config = dict(
    num_key_value_heads=6,
    intermediate_size=768,
    positions='rope',
    learning_rate=0.00244,
    lr_mult_qkv=0.5,
    lr_mult_o=0.708,
    batch_tokens=32768,
    z_loss=1e-05,
    train_tokens=131900000,
)
MLP neurons of a small language model. Each row is named by its layer, matrix (down: output weights) and neuron, and shows model dimensions 0-191. Each number is 500 + 25 x the weight over its row's rms, rounded and kept within 0 to 999. Numbers have three digits each.
A block is one neuron, or neurons of one layer that tend to fire together. Before each block is what it responds to, as a language model described it from the Wikipedia text at the highest values.

Word-piece tokens in the middle of multi-token words, mostly proper names in tables and lists, such as Mer-ch-ant, Le Co-q, St Mir-ren.
L10.down53:491489473471496500495508497508480514510511447456524473475481536526497492476490502504533515518560488506516477515478506463498531481537476505476493442486506481501503486463461472473537453462570530483495516529512496467492478512521539530556472510475491510501458509534512509494527507477490529488524514515488520504497516498470512534491485509507539439520514472502513505478514541526482482528493554498537485520502527496509545497479510534521478513495484519456476478496525487540507522470494501500491468487503487525500483505535522455467529458540548463464513447547487489506531495517492467467
L10.down61:488488517513488467500516555509446477478495548495512434467490527546543474474474495454503515512524495524486506512542520552512518485504486507512465516503505495499479509458457492483525496531531508483490513478474472501494474473528535511530497496477504501489449520522491557473536478553515559539489483482505491497511488475515512499484471508516511471479515514543473454501538507481519505540537492488519532493518496500493498497494516480576430504486487523488516471465536499530484485460494498466515462526524500480501472508539461504510486484485497519513493476476489465508481517490523451501
L10.down414:518474495512451542533498500474513551487493500499477507485487482505512507496507459450517481479517538512526491494515490504512483571463530544524475485496513535535556505526498496461493518497533496496467516515505510517499471510502499520492513568481525507462527468465489478501481435493523477515494488485499533490512535485469502464471481521520508489443492503487522458465457568469516532496470522496474506509488532487486509497507496501506466494554514516478545441496494476506468495480493511528505505505501520515468509495513498544509472480515527488508511441490487450553526538498472506494
L10.down485:468468506475478538505495466459482532539505488491481521462470489446521505509545457460486505489539509506480472537515521515507485508483523489493512457504500493485481496490547510511503550479484490496504476493513447496478510512530440518477501511500550521504498498486489552525467490502513455494494510496491503512490515503493470502499436513506501485518517499516500481532456502435536495546529508502501485542500487509478521562513528515477477465501543433534563482534483534488547515503517498476503543490516505486508487484502550491523525510512521512520490492439485496509527503522466477492
L10.down509:474542491485443515483478490505475509509472507512525504489488506471507485475513434525490493521487474512506491460490494515475534470522496509500505503485539479495512498504489453493533509514519491479491454521511504506499455510491475524547514532506469554500513435498482541502471485517476498433483474461466488536516519470475497490489446466507553511523485490495526506518550551497497531526497505506505498540508536467498511516533499455543492511491462511466570510483509532506497504496504479481481494497466511493536521476492498431501507520532476509477509532522508530489548473525511544522
L10.down614:485465506508459515516520489551514510519506482502515449495513517475517509498509522486491499561526475528466490487494487516485520490426478453524519468457523511485551521521468524533498489541509493489489536518526496486528458479548445488475492507489518505507542499527470484497524496498552506500474455475475499517481526499501510486536518503510482501484449509480503460504521514500514491524488484466470527523488551447508454549482507446501473500515537531504557479510510502510481478513525505496485508469491494485538455501476549451509528489494489463524509515490498523522489466513502497536
L10.down630:466519498516531489516504467498447512497462476480501476518542499498509503533510526489491485487514491512463510474496529495505514501465520485480473495529485517483530491472511502490476504519544473461551475484468519480493477544523468513501536487449500508514480503492511515499493443479504485532551518486534511501559550486505467523484480499525496479485549485477517528512498514496512488538534497526467516489488584483453543481499496494528455479525499496455505466515496536490519517444510495489511462507494444573483537505536498512494505503484507530476498491494487509447527519487485500542
L10.down731:507476526472466532506496496482495484434509505506531480483480501464491521476532465441481506486570484518508533522488523479518538505521454509470443501511516513509492478528523516476499463480481480515523529527515494492484478526503480503483542481478551538457448471487492513488525490519497512493542533571498468518504536490479486512496484498545517512465487477480500512506517530479484463493520484478496507522471506508517532504525479498501473525484499488467558510495484461510509514497516520498499520472505462473508491520466518484541535476537548520461542544502514481507484450498462472516

Short word-internal pieces that follow a split-off prefix such as ass, rel, ad or ob, e.g. rel|at|ively, ad|j|acent, ass|emb|led.
L10.down51:516477464485488537536532495525473498492516535510505488470548519491437490486508539451486499543488503483506470494475474478494483492489518504515518512485503508468492527436494460484503459575487518503494502549513536490516521484509514506495522505495505479498468487539471506525506519529514498537510544520518500473567505518510493472531496494517496497497504517507491468508500530485494540513504480503550520485533487479491476485462497494441456497538467511466568473545520483489499499528503497484511485466531529498484533495514447466430514464498500479520508533482519507518520461468488485485
L10.down276:517495522513518508524493562509453495499503494488486514444551483526512511452513499483497516497469493454484474491543544456513508498472489486535513458492505523504501508472505507474509491476494463521496452522502461488490527485502495521468468489463524509496477476501487559524473548524484507504517497499485482525469487526509479498542523519499515531482502455536480482482510502501545437518506513485515520476473524468462503487526504466503464482504511508472551538490501493563497525481536490501472501473470565536473480567498472508516484502538535509516466498464487517519506517535499525502
L10.down396:482531498511496472511487502515477489487462524449509491511475476469503478535500504475512486474521537495521512440495517504498455535508492512521465490508497485461533480505484487503502451508470535477502509539522562486504494510472503524525459522479543502525518490470530439464469481545507492467514514510521522504559521463504539528490510490505541517515477447512520492499474501528481517480527507450495539468505481530504477514466527496526474516542495524507485458489500433484521481528570492501520500501497489494475500506512475500520529516541457508542484509528506461474529481476506489532
L10.down443:511543499501496509480501522537473471523486466512526518489497476506472477523473540500530489517473505487507513458457486449464453502507522504452511486428500469444507511455498466508485476505517498476476504523515491512475493498509535505523524525520458485509517505532526469531504504453509464536528546531482562487545477523504507517465509495555537476485465483493520544515483495489496512496518525513487533484535512509485496504514490470486532510517474512524506476455504516499534480467490518519477514513521466495498486452447473500500530534525535494555484518523517476504495477444489502523
L10.down458:494514498478555513492501497478513495447515510488515513488478518512512495487515513464544472487519474507491500498474516495525497488516511489495469488505463469485506510519494474496483502449521517485506529546466490514509492516489600516564503470460518498505460490476553503520525475470481460513474548516504524535480529519506463518510508492530524469486502537508492534528539469492482472470510480529459539502483511524500503503480460498481510452551508525486549497483521499508487473484489510497497479527522468527476436474468513549480496490472544489511536491525520503482527458503456471509
L10.down564:461476487479487488498516504482482464440507522523465518490510449526508534470505520443507468543467493552462540480486535477580493498533519510515547454493532509532528529488451488465484513464552517445513480542535492472528502505515502499503497491502538517496489491498526453509508535486497459532489498531502483506510488474510473498508502512494495528481486509484485524492495497487489501506457511485518463475455509516521461521530504491486492528531476543486514475512525509507490460507476480463471492511485528547498502445492467485493528482498540500516508498477486497538493499518554483505
L10.down600:482509501461534496503463493502536486481508481456479446513498521482510503533516498490496514486539490512510482505486505503472543536498482548523501482479460468500506535531485477514494443514469513490484511505538523551515525472485464531482492498512499502492537467455488481507479510511531436462506469525442475521521507500495480523510491499514530459497484501469490559506479484485492502474477548453494459470527473492531483532529493537493472501527512510468530492560470452528526541486545484509521513503486518486488538506498482514526494550527495481541510482508525514493480561494496499488
L10.down602:527504489489493519512512483505471500570484485496495492508532497500464527512506462515494506471520500499510498472462514487480480525502491513535517505541519516508549506501551501469475487474567477487550533499520499510510508453527449469522476512483476515485465492473475505474485486478455545459503501472502497479529480501502461462484468548463492469511527454527506529521467519473486490489483484507497513454485542459491554520480520493531486539475526483499508510479515528487490502537514513519494468525536467514469566527528520487508498524476507550500516510520454493497497518524456483543

Fires most on the word-start piece separ in separate, separately and separating, and on that opening a clause (learns that, provision that). Weaker on other word beginnings such as minor, major, order, prom.
L5.down113:478486477498511498479444513498501492490506487513484484457542481500531464439474462534501483506463535482455478514529520508490488479498507491535533543481474509527483461537509488490569521484472504504472504535517484503512488492536512483498496506502505417483499485484482494507520552413483538484529519481499506527524527509485500466509487523510512462517482480515521518525504498514474492468464486483470513521523501478519490522457579499500543522525525519492480500471476490486534534524514515469521493473507487496483506515491541513492468493518501525507515496464545478479500528499491524558
L5.down261:470502489516541516480461523481509523485489476490521528470537499478484506474463460512459496501489503479501500509540495521522483460499473478503495550475450511561477482489505482497529497468488478523493503445490475498480481525502492472521492492518506453498456465489542487530496535447507520472560518465480500535514537505533472499457483502469540472536503473471502518515520525507501495487464492504482544482548450549504480531466504479518528527510544514479533515565537522500537517500511523500525518506511518492479516522495528480484474514484484496490488527486498513435525505508533500499
L5.down429:505497473475481528480511505497502496488471531519498512461554477481490503503472434501529506439439520483562504504507529500525517497497489500497484495514478528513491509546501510494523492483481498488489524541498541528513491499543499483514465522496516476484537512538470506477533496463520489453510524512505520521496490543484503486526527504529506490539512429511537521514505508498465541474439486483518504528491458470513533547489486515506523469537508534478555525465493475519471559504474503506500508497541559482485548510510535489477495500504512532547514484505523491517509520512487499533
L5.down577:494473506523527515514534500485523450484555476505474480457521471517465524531526481533514479486504523492467472479505480535475492521484539533528524526472503518521507529508483511542573516497457457531495490486526464524527489480529525485512522482499504511515483476513525526517508567476458536487492506456489548515550502515516493501497478485524562502511503472498533541461478509472499478507455494441521562503543500537480463484507505520502526522493544478490509478496496526527507492512481492486526513526508517494501470527511479474501495530491500533491480523438512487512511489497492511517

Second word piece right after a lone capital or initial letter, such as H-ast-ings, D-est-ination, W-rest-ling, plus digits, codes or semicolons after single letters (H3, LNWR, W;).
L11.down257:485480461516524475513512538512482489508514517509498456486483501469469465482465510525515505500492504488451471485472521493519480511508487485523498509559470474543452520482516511490531482513458536494523491485528504492490517501482512504498501484520489488537513442498464511489537525548514490472477477482445485493500462489497516483463514518498466510501524491509514505506516523504551542506500471454542450482534515510509488470526516545551494519493513511476523523538531502495541479443489471456471447505496511512461543488500485480481490515535549474499531461488543495508523567502509515487
L11.down748:550519518514494481512521513502502486480443458488456489485491496503538492500498492492517467531462529460495525507520510476477490531507537446452569466458491488476497507489506522473508490491469461510450494508502494517475493516488512523528473516487520510517465529510493451512475492481479534525471459489533493528498537498523539512527574508495499479479488498532477500533538484502508490501479494503530505556456492472462482504510489502504488496529489526469533507523492522518459484481499488481463518487506513493482511521483494490501494502477533469502532481532516487502528541482498568588

Mainly the invisible ﻿ character after the slash in Wikipedia coordinates, just before decimal degrees; also spaces or digits before years (in 1345, 1924).
L10.down34:508496470495469527488506507500523524467484508508504512495517519487495456514501482466443483490517470472487511494458514494543474508482520539532498537497513480531486493541521507495502495495524530512521542529500469514484528489471486546460465504485467512485506482529541519564489467515513457497498496504533506486479546470498468437450499510495509480486528500492510504490499502493491475505522490466464488526476469508483525492483461507516486484507529508509585484537525533518514496494527540536504465476528511500522486444458538506495512524483506556523470503463525519463527517500469444462
L10.down47:560503510503515484496517494525497486479449514510489496520451489487558481468531541494520501516519505525479486464453506482539524469532508547515452485500509486508510515511475520485493455475537489506546532546526463516514488485499519483508495463539467482455487494523516486464499454533521532484529514501474503477521472482495509515494478470478502584495477536535473512502491554491459507508517504502468505474475490465529497496478448497504490527509481522495505522531499468504449503492487527532487475532535514457498508494469494492485475494504500490522494519502511501505498423503543525467
L10.down284:520493488473462467502466517525549485483537487509474473518569529483509492483484494501454479490478472514492528495503529500549463492489524560523474522537542480481511505491484506502472508514511473535527468475494559499496518465530483512525527517534508515476447488490494475510485491532490467448513490540479455501482514493519507509473520495457487537491451473488512494537500516486477494482467497514510507492492499516533493511513479480508534533534486456507523489504421475549508472507496524502483464480473514544520489526459500544514504464524498473476524518525464493511488521545504506512
L10.down288:512496479524495467496524455474515546525484500467513510453490506514455533515511508534486533484478475466520491474520526517477496554484478482478494491515555534502470466514488499518523490515552508463488491478522504474520484490494508446450475529499488504478580533519489558502534518476505514504504537474480483507525508535466498498522506524538489553515476485505488513491506507499510514476521517475504562467486481502533441495510478479529509501495513467501548463507579516527494499502520497514503466469504480472461530535484493500505468492459522516504487456506480483479502505515474473496
L10.down574:485496518461470547524487485502515502470492516502498513403466501500540520523492504473524498497535512504476491498510465487511487521512526501514526514468511472482530493539502486475514497483504492490500509563481501470499509524513496459499497484525491504538510455501497486511534516474524510500515464451510519545493532524489486518511520524499469503485496529459476525520520492527444522550510481489520464472526520466506496492499509496470461506496486505520606471503512458471513482463489493507532525491474464525522518457522498540488508483473478480464483536524443471489501511486533532475
L10.down621:499514529484486488512510499504522508493496533512519475460546503511437476499500491495546490486493483494494493473477498468528500478535462545481476484486481499530507527494465531536519473485450538523451515483486527493519502521485501489522472514566519562507499494517511498504508476571473502493496524514492500474517510481499482486518531492460524477518482495541530505543480455486536508515530521459477500434458483514540533537485527494506525494506497479488506471485509482517477537524477489471492527550467499446496505505527513453520462545464517489491481480524478480526515499518483451501
L10.down643:499528496502488517496505442490517510489515541513475496481481485474501510538512527481493490560488514520476501492468471531515534503463472497511454490463483531533487512507502517514542469490474502510543503534538469460506480510495467535510516468512482469482494468519469470511514493525468521514477478489488572515508547482494457482552495511515450488472447476520508503503513483496461491508555511480533477515462485491566534504481500512481472477511468510512545531561504555533509495513482487499540487502503566491509500492503508484498466491484496452477491504472481523483486502528488492475
L10.down724:473473507495472512473504466494508520487450484479527495423496474528462553530501474520486475513509525532527499514491433501485497487496519505548522528499500515498466500496516471505532479550489502518462474490529482502461520458536520495509498515527531477530471540481531471501520475552531489508501522502503464525475426531492489535510489497496502498466512489534474503482520504507535472462542472502492506525491495494461547525483497509472483519487517524506504491493451517492508478453469527549509560457504493486505525502527518470512483475504505561470502508530499479512513485514495523493

The main verb or its stem right after a sentence's subject, often split mid-word, as in made, hold(s), conduct(s), describ(es).
L11.down448:471491511505525508494511488492491465512493539517460541503507494507476502462512497523472539518468478490501479501496582464512496499429522455457523514478495493478506472483481515540518501502475476553487498534502522496530532495482481538473503500475521452496505499522512512507466502530525519480499478506502503527495534523458480454517541526496500523495486487531487488515476481478481474457510525481524567480507517505537476487521467482459516492505511499450516552469503470535515517498527507479571545507476502490517486535480531498503458465512485511483557499488512539514473518489479490484
L11.down511:472491500523564457493520430542513473460508536506490536516437516467523493445488524482477468518493510449497483509524516492508473526497485513475497517471517483470508462454546507534489477512520484530485498527513515544522499544462526475501498543519480499478526462516537490472537513494504556483472459510486546522467496454481468458458488511502487514508515541532524488510529509485484505466483533520457469471479501522512495503511504504467499499521498491475482503447515501514499500507531547476523524508511495502492481497482507509491495482516518500502526475464507519480542448507500507522

Mainly the final piece that completes a split word, such as -ational in organizational, computational and vocational, -ual in annual, or -ject in object; sometimes whole common words like years, both, book.
L5.down6:541487545472479520508520481478444530545538524514517479466458510508487496523496489491531494453548477532504496455471464506517517539501523512471451454524487528498509460488484497492450479500525501491513486510539523520490512500482526521472549533489483487563495556468471467539524504568517512492484491530494471515508509509539501485510511476538475524527494517470470517495500485513569504495527504548507471490493503492495486480518497481481485520505483501532576493449488490506481473516487482510469520459508507531521474472512479516498484487498491519496519510519542487480503469512498511476
L5.down122:529487526467478527486487458505506471507510496499489505459523506474481504543515488490497532476488558470505473482458520490490511533540520505504474477477474550518461506520475519561547501510490471500498514470543501563468501471524507515518502522508493496480484521514449490539534506504469487484500531472479511532520515534492459455505453513544512506543522459479512529484484499531515499497483469530525496482534495491501463497529487463496518498558502508492545524492480542487486532512496569492503524464545505536510492513502508510489471497493478551509504529458524499482470532500473479495
L5.down232:530462518441485539488523479502507450507544507496509484441500499498495506534465468479494507445489535495484515471490503499495517519497521486518471478471470545495486459493480490509498486498492529511518495530562560532484484479505541493482512508468487469514498531453480494544505475479522464514511544505461490505505502520495531479538471539574498503502491477486480521480488486487532520478506481572517499479529501486506471525461528496475485513530495467518522507442449517486485513496484530452493490504524517538531471506516499513485475505498490544529513524458539496493479516494497505515
L5.down608:527485507460495562507535480516506491472513509486501491500523515535496462463504466492478480464514534480517508512506503506542546531446537470534483471477471496511462470497516481488541487489517524510498467516536510564522533469480537502472493498512499521519489521493481500496506468482502518450504539536457481489479530549511513474534482509540481491492480492534502487491449481533487528485525490532503480510502467468513519519466546499498473497536475507512517479485461505482488487522516498458512494523565509477530464497530490545512481546486479509536500506509583511505488530490480512515

Final or late subword pieces completing proper names, mostly surnames and places, like Berke-ley, Simp-son, Bouqu-in, Yakovlev-ich.
L11.down669:514501513513496491403489514510507543483529501503472511507443542502486519501498524515538500525472540475506517483514488487494506501502510504480477514481502471519495489499465540550470481513510530493505487505555538532429513505498546481474512461468511457540446491523501521518545476544506508502494534509515505531478521496493526496519497458528489495528524496504509514451506490510541533474504481496525492489497498561481448497494500529479484527524504458461504518525479518489478494484489522480488509469485525473490482471506481531448509480501495473491491466536504431515499469510532476471
L11.down704:503510524524536458463503468541505505513533436523452533512465539475464509500500509500507515502451475491509510503484516535525533501489534507495508457446531533507493478500509483521517523521563569488528471437501514536481518474506488503457502496482538522474519502496519490479524490501511533517503533529483517525494516453468484511511508554513506467450453520504470492462502457482513513490525457514523525537547512501468490509469484544536522507529485487495466477485457493485505488516471502489493484507524502488506485514477495547471519486513514508506491481480468484462511503482470515525

Short word-internal pieces split oddly inside a word, such as cons-c-ience, pre-g-nancy, cont-r-asts, plus partial bytes of CJK characters in Japanese names.
L11.down203:473509499519521514447514518495560522489505484564488482484504480488453535491502498494466491542505508519506501499526506531500498491533503464483497514550498470488476498481480525507464511509527509529503518484525512508488503488476459478499497517542508470492468519502477485510518475519512473466501473524509511519478517483450507528531502507474482459536524514538551463470503504480517467478476491508541498541537495523512519497514527504485515535438450522449454481487517511485465469479504511483515521477504509516542480489499508522517445480491537541487470441454457554511541524487520482497
L11.down453:463494513540506478476491512496523516491499463526493459594504483504458532487507492491532457534502508497487513510488525494525466504510514489512467481504503487496529475465493529508451495515492494468562489524520490503486489487517517478530478447571460520484467522537532461513550516531529507464505444512493501489529516480501509511516520490458510485479482525509511513485512491496512519505503519491503495495518491533533489522505505509518492566460458477510490485457518466483505459462497489481496466503491498564474522493512528517512499477523568501464510524443488481494476505506531499498

Word pieces inside longer words or right after "to"/"University", such as to-occup-y, to-maint-ain, University-of, ent-it-led, bank-rup-t.
L10.down16:486498529498484436505465513470500523464483520473555485465544523448529512489504536490474516515526489519479505498553461466509509478505514522510472493499510501500487476467532536511466519475485489550506509546507472475471523482485474488502446502514513480509505471544445516491491488514495476438473504541486543536503524565494491492463483485493561498497463523517469494521481504529482510507503489497486497507502507520458477489497493516516484552529535498517545497521486491455472528484482519495530510498498489534564505508535522546536486478506502533465500485484493503492507483504500540482
L10.down48:475489506485544509517521462494525500524507555519485516584489453483459472489507481490510497472488513512519452476556516440492507517494512486465512527497479484487509446452479493461515503491545471491505485505501488504536492495505498483515532475484521487442424462478522494465495535533471505486502457506526498501503515533488503443500456506521493498478495485533528512480496502513521512496504480498492508481465479468507513526529477495497490511533523506487463480494481557493491522513520517504523495510555484491525500436536533498498482497495503549516532537546485512498496499535503504533
L10.down136:503519533486472459522500466497529566509480523506532482483470480528464505485477527496532541454540509484521514500505459476505507468507450482508490521520509512495527433527473465487564509486516463452476467496540479501486520535526475513507487487477471492483520524522490498508526498484500497470475502497503491531542519473445487508487514511471468482477526499515526519500496508457501507467482496513511507506491539476499492546534535500504479496537518510481531547481472461466502485531491503493506530507461547490453527539518508507510494563511486476502504490566466521509517484523469513493
L10.down257:489495510519511519492500495510509496517472500508514514493511546501529503465453514452555514451471476520473529500519550512502516507475461503497538454503550480478493493497504488502486505522530486512492558513473506523475502483516459522517490485487534485506516544504516543495481517494510563491530471491513469474501475519442541510504494502523521492472498434505496478497465490533465472497427525538496517483509485525476533478472492516473495490509519547508482504477504547476455525467535484508483495551487475475481511519483470502490450511509506487529469503543547511531481507494491452512
L10.down287:511468475509469552540485505513500469529496489510535491508528500463503534476537498514479472531505519495509500516529526485492457486503461516476493466439480512511492507495474547494493489454499484512539503525494476469479473500501504486506513538492461517507504520510480490499499501483548472476513506506480517542503492494527487520494478552498510466516468500490492507464506482464551465523510507489494513529472567494446517498495510504502523443507453519491539509473478538496508527468479508484466526486550577470478489492501540486480490466470527541483533480465549480531511539505487530482
L10.down347:481489517493552492528495540505517543514456498483506510522507529499460516519440519477481565498521489521443484481473470466484495520534505486487511501522487507518434480504494520505563505518533504472534477524479490520516483511462465450526535524503473533509504501538492531570524524490527503510514489448505529506496504501501518485508460490514489475532516470544518509490456519497530482493506521515541492493495509475455508473525517506510488524493486552484577461476463522476494505525502492489485526511489468481510472453497485501479480478517494538505506492468505488472519469486487496478
L10.down610:509476530525478503451503507513476512482502486531485540517527454502493506517526491514502540462518439492517532492514533490485535508488481483479488487483506494540499494488512524491489504432469511546455511494486479510509503489468438462481526482518482485544521513468481539525499493525516487483510515473490503493481465460468539523534480482527508524480496513570500544507482506507482514490484507530538505575531512488492518498508522522438563453488468473512491481508549522502496505504456481514519502512501501494502484502491458489519497478508521459510524533489516511505454470543466486477
L10.down713:535481554490487490453518511529501451523470459466516463532467488463506512461476498469519523536500541507476510500515452498507500527500482540505510498535517485481489501523475472506472509501479490508454476501515492514479506485491534520517551513521491451496509539531495498473470487512482516483521515479516478541474524498535489489482543504533488509459502520485508510465480527507543523467503496469488509512472480534536522522524490526469496468512528474488504508465496510453471500461485474503455495515503518517550523582507552501546474528531530488462499487501499505525500504502459466460